Weights of a small transformer language model.
Size: 10 layers, width 384, 12 heads of 32, vocabulary 2048, 19.3M parameters.
Architecture: LayerNorm before each block, rotary positions, biases, untied embeddings.
Training: a variant of Adam for these matrices, 377M tokens, 5756 steps.
MLP neurons of a small language model. Each row is named by its layer, matrix (down: output weights) and neuron, and shows model dimensions 144-239. Each number is 200 + 40 x the weight over its row's rms, rounded and kept within 0 to 999.
A block is one neuron, or neurons of one layer that tend to fire together. After each block is what it responds to, as a language model described it from the Wikipedia text at the highest values.

L6.down492,184,201,266,173,190,179,194,249,161,246,187,230,181,210,240,182,143,225,140,297,144,309,190,195,175,283,205,175,176,258,240,181,255,167,239,198,213,217,185,216,225,209,189,157,234,130,176,174,196,168,184,233,182,214,273,243,217,165,172,227,296,168,167,169,153,269,190,171,159,174,139,218,141,181,199,173,154,227,213,180,199,226,276,209,150,226,176,143,222,184,134,191,136,290,205,186
L6.down620,205,199,164,214,219,180,229,291,210,235,188,241,193,164,208,148,249,176,202,302,244,211,205,229,203,194,214,188,237,238,251,222,199,152,131,151,155,194,149,213,288,203,200,192,241,175,204,208,135,179,144,165,189,209,152,230,239,118,214,264,143,177,219,191,197,199,199,242,170,206,211,184,193,185,246,314,215,212,181,172,176,239,277,174,119,228,203,208,206,124,98,157,159,170,147,254
L6.down663,224,208,188,283,192,173,182,209,201,184,244,245,233,279,265,149,163,209,160,236,101,214,191,191,180,224,195,144,139,257,214,261,205,221,237,235,171,165,190,235,186,119,147,164,181,209,160,180,266,244,219,115,219,201,246,228,237,200,228,147,199,209,211,137,201,175,215,176,253,169,174,198,201,163,173,149,205,225,277,134,251,205,212,194,303,214,248,144,220,179,201,260,182,239,206,232
L6.down971,207,231,162,178,279,177,254,279,228,198,210,248,207,284,262,205,188,294,141,152,175,192,127,193,142,220,227,182,227,259,228,175,210,247,286,120,276,188,267,213,235,200,182,253,235,184,204,249,269,146,227,225,266,204,236,217,154,107,212,182,169,225,179,235,157,132,208,186,234,181,169,184,229,154,242,155,142,258,253,186,189,212,187,203,153,223,137,215,189,242,206,178,238,215,212,193
Mid-word fragments after prefixes. Middle word pieces that follow an opening fragment like f, con, pro or ex, mostly "est" in festival (f-est-ival), also comp-os-er, inv-est-igation, con-f-ront.

L2.down4,130,166,145,164,182,161,134,131,180,234,260,214,189,237,196,265,162,214,243,173,202,248,173,247,177,186,222,152,252,261,181,163,214,230,209,268,220,193,200,224,152,161,165,270,183,263,226,234,194,238,167,211,228,145,206,277,163,221,232,175,180,145,237,230,279,192,224,254,147,198,169,161,249,217,230,215,192,157,114,145,155,229,203,95,190,212,195,169,151,201,251,255,217,186,163,174
L2.down117,191,153,192,127,164,186,236,154,186,239,246,175,190,168,182,219,139,180,157,285,216,242,158,160,186,136,193,190,160,229,181,206,150,223,178,189,147,227,200,141,220,182,246,215,219,216,216,241,184,194,223,193,133,129,184,155,192,225,263,216,179,262,182,147,177,195,146,201,204,242,199,183,228,226,193,165,181,248,137,185,184,136,140,205,210,259,220,144,252,174,253,149,225,189,269,230
L2.down312,151,286,188,141,259,236,219,178,221,236,295,199,172,216,191,237,205,252,188,218,195,245,217,188,239,263,174,237,219,268,210,240,152,151,187,244,141,187,217,151,115,224,239,190,220,196,262,232,179,258,141,166,231,265,208,128,200,216,196,200,210,244,185,128,289,192,170,128,187,174,108,195,204,204,244,265,247,158,158,171,212,182,122,247,209,204,159,214,220,168,289,238,219,237,231,151
L2.down339,197,152,268,229,210,265,188,204,182,238,255,200,202,163,219,233,218,126,271,219,154,179,213,186,124,172,173,255,154,213,207,278,167,260,123,211,110,197,259,194,163,178,149,178,155,150,196,240,230,158,177,204,122,243,228,145,223,227,88,205,195,140,278,154,214,201,236,204,171,217,213,216,253,176,231,225,245,160,225,168,265,155,296,204,260,234,178,168,169,256,203,164,199,217,176,176
L2.down403,207,187,214,158,169,219,186,131,197,144,153,207,158,166,172,260,178,229,218,167,248,236,222,173,162,162,138,234,193,182,208,123,153,123,187,176,205,189,186,244,185,224,219,296,157,220,189,197,207,123,198,148,228,204,174,237,239,144,143,136,250,266,194,163,218,220,214,268,176,152,152,216,203,239,159,271,259,164,160,188,150,205,175,256,175,263,245,173,172,224,244,165,203,126,183,202
L2.down704,287,265,170,285,165,200,148,183,195,223,243,198,201,205,231,225,239,173,212,215,258,214,210,187,226,97,202,226,226,295,247,214,205,190,203,223,261,164,189,190,183,237,250,171,201,173,251,199,235,239,210,275,195,223,204,187,164,234,232,181,180,235,178,210,236,233,210,188,159,177,223,218,205,230,110,227,214,203,277,146,180,158,183,196,182,214,244,189,215,157,215,143,182,178,122,233
L2.down732,122,183,155,175,154,206,162,155,212,239,155,161,171,178,243,197,192,224,283,256,256,138,180,190,144,161,181,204,234,213,228,181,210,202,267,202,191,167,180,193,170,193,227,176,274,204,206,212,251,165,265,135,174,235,274,163,157,192,301,186,165,218,234,229,196,230,220,209,182,181,152,227,240,237,186,134,229,156,230,164,158,205,223,181,211,153,198,226,200,292,171,184,269,196,173,123
L2.down1320,200,238,161,205,159,232,281,165,212,275,250,125,181,197,147,175,245,184,313,105,252,130,126,187,237,193,116,182,254,219,192,203,176,190,241,276,145,224,220,171,239,236,140,249,227,185,204,221,197,144,142,163,132,240,172,176,222,167,149,229,185,152,230,188,261,158,186,201,173,209,261,282,170,171,152,205,251,240,184,167,130,167,211,235,244,239,166,144,237,192,181,274,177,172,99,180
Review and word completions. Mostly the -view ending in review or interview (reviews, reviewed), plus other word-completing pieces such as record, time, r-adio, Exch-ange.

L5.down796,239,202,238,246,191,174,226,196,254,236,118,220,226,206,186,170,153,217,179,238,176,153,172,231,146,199,154,248,211,201,170,116,225,165,223,214,266,268,176,182,249,209,224,171,228,280,172,220,223,146,159,177,208,180,152,199,154,210,149,145,218,209,231,215,230,187,271,204,134,267,216,241,249,214,189,273,206,248,143,234,148,245,259,179,206,215,184,211,256,147,253,172,221,136,154,108
L5.down1004,229,199,200,152,174,229,221,158,142,155,166,205,243,298,222,230,214,155,224,230,248,146,239,161,195,256,232,150,298,213,130,168,132,205,114,153,194,178,183,294,168,216,239,221,241,187,199,160,186,197,206,269,222,123,239,208,158,281,160,146,202,240,196,215,287,135,239,216,200,161,243,133,197,146,188,149,172,249,225,186,207,320,165,241,209,154,171,297,198,227,220,225,195,213,201,154
Verb-completing suffix pieces. Final word pieces that finish a split word, mostly verb endings such as -ed, -ing, -aced (placed, displaced, dammed), usually followed by a preposition.

L5.down152,109,222,257,259,281,170,177,243,207,165,238,228,139,205,242,221,210,185,115,212,191,231,225,191,197,237,200,163,180,183,123,241,204,186,151,214,176,184,264,180,149,250,151,174,134,198,217,143,208,171,181,202,246,193,217,245,231,171,228,176,259,170,165,187,190,237,167,180,179,216,231,158,156,212,227,101,142,135,188,223,166,197,218,202,279,230,204,241,165,224,204,233,175,198,183,161
L5.down276,157,142,203,231,210,174,194,119,180,201,168,142,125,174,173,190,166,238,131,188,153,260,197,157,168,242,156,184,188,133,203,240,156,205,189,221,225,214,244,175,165,152,169,173,123,163,228,212,157,242,189,226,190,193,161,229,228,209,208,214,221,179,193,233,179,198,206,206,203,134,167,247,241,275,194,150,148,181,253,214,181,223,186,173,312,197,215,177,217,136,204,261,223,242,241,212
Word-initial fragment, often c. Opening letter pieces of words split into sub-tokens, mostly c/C after quotes, hyphens, parentheses, un- or table pipes (casual, unconstitutional, Hard).

L6.down338,161,255,212,185,200,219,179,234,180,182,197,213,178,193,180,177,191,147,220,249,301,147,180,220,184,247,202,193,107,218,268,209,192,273,187,221,181,194,186,212,210,220,272,224,308,202,195,227,189,253,174,178,203,145,192,205,187,166,164,183,182,189,110,201,240,286,250,156,202,186,241,136,185,170,206,192,185,199,276,201,172,290,213,203,234,220,215,196,201,184,146,206,211,184,165,146
L6.down730,214,238,181,172,219,238,182,192,208,188,176,181,188,219,190,248,187,160,182,179,191,156,264,223,240,207,220,183,206,162,153,170,235,171,213,213,232,191,244,238,246,225,263,187,260,191,156,159,192,193,222,265,187,146,204,186,209,167,143,143,161,242,149,167,208,195,259,139,176,197,250,195,200,243,190,140,146,147,229,204,207,223,205,231,194,242,125,205,220,238,203,206,191,204,214,117
L6.down1091,193,158,189,211,291,233,243,164,202,223,188,174,111,237,188,186,139,159,248,158,207,210,173,244,181,226,216,224,248,137,203,215,284,172,245,226,151,219,232,218,114,150,173,180,194,251,212,194,167,181,206,153,212,136,219,202,178,243,193,294,164,224,181,190,239,209,146,154,165,194,235,180,217,204,214,152,248,125,193,145,217,201,188,215,230,188,226,173,181,158,239,297,141,192,261,78
L6.down1232,176,176,174,257,178,156,220,264,242,296,240,243,188,265,151,151,147,196,182,215,233,247,212,203,182,260,182,149,240,318,234,195,247,210,219,170,87,218,157,194,224,327,128,196,243,250,204,186,210,169,194,238,167,209,196,154,162,136,144,198,216,160,291,203,278,204,207,187,128,142,153,156,151,199,239,251,233,224,180,218,238,158,206,203,277,203,170,239,148,261,188,163,209,191,165,216
Word-initial fragments mid-word. Opening or middle pieces of a word split into subword tokens, often right after is/was/were, such as s(olved), ex(cluded), res-c-(ue).

L2.down106,166,224,169,213,126,183,152,183,223,154,189,213,269,194,188,197,151,177,170,246,219,178,165,229,202,199,216,234,257,238,229,186,243,205,164,159,221,258,184,202,213,223,157,191,197,240,185,193,233,238,211,165,157,213,177,229,221,225,150,219,239,156,217,263,192,183,220,241,196,216,223,164,138,327,137,258,181,155,183,201,212,308,177,217,220,208,262,217,281,205,208,215,99,115,188,142
L2.down663,181,159,193,172,142,165,181,129,239,167,201,153,192,254,209,221,215,200,248,272,137,193,236,210,159,231,189,220,241,231,256,231,215,278,211,173,144,185,148,188,216,269,202,205,180,221,208,139,186,282,151,180,136,180,245,183,237,144,221,199,248,203,167,218,236,222,215,194,178,251,230,232,142,148,239,229,191,145,232,226,190,250,179,171,298,253,187,131,167,246,172,210,90,262,198,169
L2.down692,211,192,215,266,160,192,166,222,247,254,168,208,167,207,91,195,231,239,132,250,174,219,159,266,242,203,157,213,206,222,171,229,219,219,242,230,230,176,203,276,202,192,176,148,212,277,131,106,187,216,173,214,173,138,127,228,177,206,168,161,225,193,204,239,231,191,261,211,152,212,236,222,209,228,223,236,161,217,275,216,258,240,184,140,243,188,275,256,176,202,122,215,159,174,178,195
L2.down729,152,180,196,216,128,118,141,161,206,284,173,205,159,163,229,170,188,262,241,207,186,255,170,173,220,186,243,213,280,197,241,156,219,223,255,138,167,234,207,272,246,233,240,194,185,230,196,156,187,212,182,174,264,209,281,228,192,161,186,255,223,140,170,230,249,151,153,219,170,159,266,224,196,146,217,211,177,179,188,247,180,232,234,105,223,158,252,155,192,233,145,191,70,278,259,205
L2.down777,174,181,164,210,142,117,159,187,169,206,196,175,206,177,213,277,231,265,180,258,176,129,216,204,204,240,194,196,232,244,217,162,232,211,166,207,177,242,221,234,275,157,178,205,220,220,219,196,275,250,153,142,228,206,251,192,141,194,197,220,232,174,158,268,183,207,182,188,122,168,169,192,172,152,212,185,107,119,176,207,234,194,233,200,214,182,269,253,154,182,171,194,163,212,226,174
L2.down880,207,210,193,271,166,171,203,206,216,185,172,138,199,194,176,248,200,204,225,203,174,183,152,176,213,188,208,225,226,208,274,197,189,192,202,195,229,191,170,252,241,239,180,162,176,306,167,212,177,271,144,286,147,209,168,197,233,230,181,155,249,178,203,263,194,211,292,157,154,279,171,117,147,150,150,194,183,208,251,202,216,176,152,192,298,224,206,229,207,215,241,186,156,243,199,193
L2.down924,166,202,176,186,193,209,150,136,193,248,178,248,165,204,206,227,139,192,212,247,157,213,212,286,237,172,194,222,210,158,226,127,171,123,179,183,208,165,220,283,177,181,217,214,165,209,219,217,234,159,149,230,266,217,266,197,204,194,181,223,228,144,220,186,240,168,155,246,223,193,275,224,159,221,163,227,179,156,254,243,251,240,213,161,168,186,299,162,208,165,164,214,141,113,170,198
L2.down1290,195,157,158,253,292,186,150,285,238,252,197,228,205,181,119,232,214,194,113,165,161,203,237,157,243,189,216,246,207,216,177,173,181,186,256,223,200,202,192,237,211,157,224,157,259,249,184,209,252,210,181,205,202,229,153,146,172,185,221,190,184,265,211,274,195,197,290,124,171,159,264,197,154,229,193,308,187,205,240,274,246,218,240,179,201,214,209,312,211,188,215,172,205,189,261,200
Word-initial capital letters. A lone first letter, usually a capital, split off from its word at the start of a line, heading, quote or parenthesis, e.g. C-ambridge, R-eview, L-uffa.